config.toml
rope_fraction = 0.5
init_std_up = 0.0253
weight_decay = 0.48
MLP neurons of a small language model. Each row is named by its layer, matrix (up: input weights) and neuron, and shows model dimensions 96-159. Each number is 128 + 24 x the weight over its row's rms, rounded and kept within 0 to 255.
After each neuron's rows, "fires after" lists the tokens most often just before its 100 highest values on Wikipedia text that the model never trained on.

L2.up1023 [142 131 145 111 156 167 144 116 156 153 138 153 136  74  73 122 144 150 162 121 169 162 166 116 106 125 140 136 150 113 113 192 148  92  91 136 164  95 159 121 128 117 129 141 110 147 121 145 100 138 141 132 146 148 108 164 158 109 132 149  76 141 116 165]
fires after: "9", "5", "3", "7", "8", "4"

L3.up53 [ 72 125 132 127 134 100  59 126 117 110  97 125 110 132 140 131 108 126 143 147 149 153  79 105 107  98 119 127 125 103 156 143 144 102 113 130 119 171 171 151 135  88 112 134 156 157 141 119 157 113 155 105 110 113  96 123 153 147 176 124 143 163 125 106]
fires after: ",", " as", " and", ";", " S"

L3.up942 [110 164 177 107 140 150 138 156 112 126  70 137  96 110 130 120 127 109 193  71 135 149 109 139 157 124 150 118 143 143 116 205 107 131 115 129 123  96  90 136 127 103  89 126 124 104 110  87 124 139 159 152 159 107 125 133 148 136 137 147  93 148 114 145]
fires after: ",", " and", " ("

L2.up822 [122 147 119 133  98 147 127 165 132 150 108  85 104 128 118 124 129 127 162 173 126 142 125 127 152 139 147 159 148  88 156 118 110 150 145 130 128 145 165 135 131  70  63 132 115 123 100 120 114 119 110 150 125 119 123 120 115 102 142 134 102 127 109 122]
fires after: " (", " the", "0", " \"", "-R", " $"

L3.up106 [180  84 149 140 149  97 109 168 146 138  97 106 125 145 112 133 137 161 143 124 150 103 126 123 111 136 143 109 143 125  81 132 132 146 150 120 153 198 169 108 118  95 103 131 119 128 149 165 110 103 138 135 134 170 100 130 142 195 135 120 122 188 127 115]
fires after: " and", " ", ",", " (+", "′", "-"

L3.up523 [128  94 140 131 135 148 142 125 134 151 144 180 155  96 138 110 146 158 130  81 146 120 136 147 133 110 123  72 117 146 140 161  89 127 148  98 122 129 114 129 117  76 159 125 176 145 159  81  98  94 150  96 169 110 131 133 190 125  84  62 157 144 167 109]
fires after: ",", " and", " his", " is", " of", " by"

L3.up7 [ 88 147  99 143 123 173 148 125 141  93  85 112 130 119 121 136 118 150 134 132 117 129  96 104 119  96 103 149 126 130  86 145 162 121 133 141 131 140 148 107 101 124 100 140 138 115 158 148 110 159 138 135 150 106 115 128 120 114 112 150 148 116 142 108]
fires after: " ", " the", " Apps", " The"

L3.up308 [144 139 169  79 115 115 131 162 145 131 107 104 159 139 129 130 120 131 138 117 169 164 122 177 120 102 109 123 107 125 113  99 108 130 144 103 131 118 132 141 143 133 131  82 182 158 140 100 105 122 114 147 168  90 133 122 167  80 116 136 127 123 114 118]
fires after: " ", "9", " the", " a", " to", " group"

L3.up102 [100 118  96 128 151 178 173 130  96 133 105 103 127 153 110 103 102 130 174 132 166 118 132 127 120 120 118 151 184 137 132 143 140 135 148 152 150 145 163 138 127 131 152  90 165 117 126 164 128 147 146 116 179  92 125 137 156  64 114 137  95  98 101  89]
fires after: "1", "2", "4", "3", "7", "9"

L3.up257 [137 121 105 123 137 124 117 129 157 151 120 129 170 111 140 130 121 126 136 122 127  91  91  95 118 133 109 152 137 140 102 108 123 137 167  94 133 109 149 107 112  87 137 141 149 173 140 148 131 134 160  96 146 122 149 178 109 124  98 160 160 161 136 130]
fires after: " ", "0", " T", " (", "′", "-"

L2.up977 [136 115 123 128 144 155 125 170 119 146 130 124 100 111 145 109 155 163 120 173 144 182 144 114 149 142 142  98 145 112 114 163 147 158  69 109 106 130 152 175 103 151  96 150 120  87 145 102 132 129 132 170 101 153 115 173 170 147 120 166 105 134 103 132]
fires after: "1", "9", ","

L3.up1020 [135 140 127 112 114  91 125 127 131 158 119 185 175 157 151 131 100 187 140 114 149 116 115 110 108 136 139 126 137 123 123 140 127 185 139 139 151 103  95  98 102 129 130  75 156 105 128 157 132 145 107 144  91 122 123 142 159 100 136 103 104 149 118 118]
fires after: " ", " to", " in", "et"

L3.up443 [166 119 136  96 119 135 133 158 115 147 112  77 184 147 139 125 131 126 115 149 160  88 110 123 128  81 126 122 105 111 111 129  91 112 130 120 121 115 144 125  57 150 168 179 149 124 141 158 105 121 153 172 108 139  44 139 113 129 101 111  65 119 124 180]
fires after: "2", "0", " United", "|"

L3.up1318 [165 134 128 184 144 130 158 124 145 110  96 126 146 153 155 124  95 139 146 136 135 127 105 159 145 107 100 127 121 123 158  79 129 147 128 112 117 107 151  83 172 132 141 133 132 118  83 125  97 101 106 104 105 101 104 156 153 133 134 120  85 141 129 111]
fires after: " the", " The", " a", " |", " \""

L3.up672 [172 130 102 143 171  56 130  87 148 152 114 129 124 119 150 133 144 147  98  73 131 122 123 140 165 122 149 138 134 167  95 149 172 138  75 127 106 147 116 119 132 109 135 129 173  90 108 101 115 106 110  84 116 101 150 115 147 148 145 139 140 162 152 134]
fires after: " ", " |", ";"

L2.up635 [ 96 137 194 148 114 136 166  62 108 138 105 138 128 109 134  77 150  89 140 101 162 138 137 119 146 130 101 119 146 145 137 158 135 146 102 105 124  86 132 152 134 115 165  70 113 111 131 109 146 118 141 122  96 129  83 112 124 152 151 120 125 109 108 159]
fires after: "3", ".", "2", "5", "6", "4"

L3.up1272 [132 133 130 111 122 114 115 121 161 136 125  81 144 121 127  90 134 127 156 153 127 148 141 145 166 184 148 120 158 149  59 146 142 144 121 122  70 146  91 175 100  70 107 145 152 109 167 136 111 111 120 111 123 125 131 171 173 132 118 129 123 145 194 113]
fires after: ";", " |", " Uttar", "9", "1"

L3.up314 [ 99 128 157 100 149 140 149 140 149 144  86 126 111 138 158 138 139 143 172 103 170 103 150 108 146  89 143 126 149 122 101 124 134  93 125 131 183 152  93 111 148 121 126  99 138 125  87 117 144 125 164 112 127 123  77 114 155 115 140 158  72 118 163 126]
fires after: "1", "0", "3", "5"

L2.up730 [ 77 146 158  89 151 142 122  88 123 138 126 131  93 110  85 171 124 153 115 127 134 119 140  93 147 148 136 105 106 106 112 134 141 126  71 132 167 141 135 158 132 129 159 138 145 120 144 120 104 146 142 134 138 111 137 140 153 115 125 159 126 166  95 140]
fires after: "0", "8", "9", "5", "2", "6"

L3.up847 [119 116 156 142 152 127 107  89  98 119 109 137 155  98 120 113 125 162 186 140 149 163 117 152  93 127 137  77 139 126  81 138 145  92  87 127 171 161 159 145 139  77 176 127  69 148 124 162 152 140 153 147 163 114 117 100 133 134 177 107 118 110 136 143]
fires after: ",", " was", ".\n\n", ";"

L2.up48 [141 113 143 137  91 140 112  86  73 152 107 123 131 141 130 150  97 147 128 136 183 121 188 133 104 129 150 122 143 133 108 128 153 117 144 130 112 105 165 161 139  65  87 106 108 129 157  99 137 148  94 164 157 106 138 107 122 136 142 114 125 121  91 142]
fires after: "9", "0", "1"

L3.up699 [130 127 145 129 108 150 154 113 175 140 159 118 106 131  74 126 114 137 127  97 124 145 125  97 157 119  89 125 113 106 168 142 160 102 132 101 122 114  91 110 128 127 149 142 109 140 126 119 164 118 147  72 138 122 124 155 123 131  90 112 150 102 136 127]
fires after: "2", "\n", "3", " made", "1"

L3.up32 [113 173 152 107  90 116 121 125 119 149 170 167 124 141 106 153 176 130 155 131 145 128  86  86  97 132  87 125 171 166 138 123 137 119 149 159 139 137 131 118 127 127 107 125 125 165 121  93 145 117 115 181 106 124 128 128 103 150 133 143 170 135 107  80]
fires after: "3", "9", "4", "5", "8", "ت"

L2.up880 [135 161 162 133 139 106 162 132 111 121 145 110 129 166 137 161 123 142 149 148 123 114 125 109 106  84 145 152 148  68  99 140 109 129 131 117 100 131 155 119 130  90 113 134 119 134 150 121 170 122 105 194  46 113 150 114 145 121 115 150 118 137 134 126]
fires after: ",", ":"

L3.up1350 [124 101 128 113  95 120 135 113 102 163  86 133 135 182 131 111 161 110 100 165 161 144 123 124 115 158 165 143 133 125  87 141 147 123 142 153 136 135 147 123  78  89 133 135 149 134 108 115 108 107 123 115 156 123 140 155 141 129 118 177 133 151 125 101]
fires after: " ", " |", ";"

L2.up1213 [121 135 110 108  77 114 128 135 107 135 126  99 129 170 105  93 129 109 142 122 117 113 108 121 139  73  98 140 156  89 120 160 156  94 118 103 139 158 148 118 148  96 132 142 101 128 124 160 121 125 141 143 113 109 118 124 116 158 137 166 150 107 119 130]
fires after: " the", " The", " his", "'s"

L2.up647 [133 118 150  72  80 149 128 168  98 147 135 106 170 137 128  98 148 109 156 146 171  98 135 134 138 124 124 122 141  73 136 136 164 134 171 105  68 134 169 144 106 154 114 159 167 149  98 131 125 121 165 136 119 139  84 120 116 125 119 138 165 106 139 132]
fires after: " the", "|", " The"

L3.up803 [106 138 158 119 125 176  94 129 109 146  86 134 129 110 120 137 127 196 143 111 160 131 139 100 112 134 108 143 110 131 124 138 116 144 115 100 162 141 150 168 151 112 162 134 151 135 121 124 139 102 129 132 129 140 137 126 131 127 162  97 171 168 161 106]
fires after: " and", " |", ",", ";", " that"

L2.up59 [126  81 142 143 182 104 147 115  83 118 119 116 129 162  95 143  56 114 118  71 145  90 191 166 139 108 161  95 116 148 131 153 166 117 153 135 134 156 157 132 137 136  91 109 118 112 163 131 120  95 129 164 150  94 132 141 105 148 136 128 121 156 152 104]
fires after: "9", "1", "_", "8"

L2.up970 [ 97 135 154 138 125  74  88 153 108 121 146 143 140  98 116 126 132 104 141  99 162 132 117 105  94 177 116 116 161 157 136 145 103 144 136 121 135  80 158 149 135 125 113 145 124 135 135 109 125  88 150 173 183 133  90  62  96 162 132 144 129 139 137 106]
fires after: " (", " was", "9", "-", "3", " known"

L3.up815 [147 153 166 156 115 122 144 124 100 112  81 142 124 114 140 139 105 185 126 126 166 117  59  89 141 157 137 132 143  84 103 138 112 162 156 143 112 127 150 133 125 101 159 129  95 121 103 140 129 120 108 133  92 150 104 137 159 154 107 110 141 133  94 102]
fires after: " the", " ", " to"

L2.up29 [ 77 131 109 150 109 115 151 119 126 120 119 146 137 119 127 166 119 167 130 143 104 126 142 129 130  90 108  96 141 129 132 142 112 141 184  90 133 115 131 101 147  82 126 160 152 127  99 126 128 159  95 145  97 138 124  87 143 145 149 124 139 138 122 132]
fires after: "9"

L2.up1264 [113 150 111  81 142 100 129 147 179 157  82 154  60 112 122 144 114 151 105 123 163 131 115 125 128 107 116 144 147 138 112 126 127  85 144 145 157 144 115 107  94  86 114 177 127 117 169 145 117 130 172 130 136  78 126 148 119  94 132 152  66 136  98  74]
fires after: " ", " |", "|", "-"

L3.up1166 [117 159 139 101 134 150 119 134 126 118 116 117 130 110  90 150 102  94 164 135  95  95 111 100 112  94  98 143 114  98 108  90 126 107  93 145 124 112 125 159  95 132 128 109 136 144 141 167  90 173 137 129 140  99 130 119 184 129 143 106 131 137 154  78]
fires after: " the", " ", "The", "0", " The"

L3.up773 [145 154 158  88 115 123 140 125 105 103 104 125 150 106 112 117  97 152 130 102 176 134 116 101 115 105 142  82 131 150 113 187 144  93 117  74 121 120 131 125 140 132 167 110  99 114 183 126 152 112 130 203  99 126 161 116 149 140 129 148  78 157 121 107]
fires after: ",", " ("

L2.up194 [ 83 165 100 115 123  49 121 151 117 135 158 136 124 132 151 125 153 114 113 132 154  98 116 156 129 133 103 143 129  91 143 150 101 102 178 124 113 144 124 123 111 109  95 134 142 128 158 111 100 121 131 149 125 125 170  95  97 129 155 117 158 108 155 109]
fires after: "9", " the", " "

L3.up42 [103 103 160 106 115 159 167 153 120 148  96 188 130 141 135 106  97 151 134  94 122 143 156 137 140 110 128 157 115 133  96 144 142 143 136 132 163 108 156 127 157 125 147 124 141 100 116 142 104 116  85 111 102 104 136 126 131 102 128 125 148 131 136 121]
fires after: "1", "0", "4", "3", "8"

L3.up1163 [112 116 138 130 137 142 137 123 161 159 137 171 140 116 136 149 104 135 157 132 130  94 115 111 154 127 179 165 155 123  95 135 146 102 145 110 192 118 176 164 116 114 152 160 135 123 173 116 125 147 177  75 169 125 147 190 110 112 137 152  89 155 175 112]
fires after: "1", " one", "2", "6", "4", "3"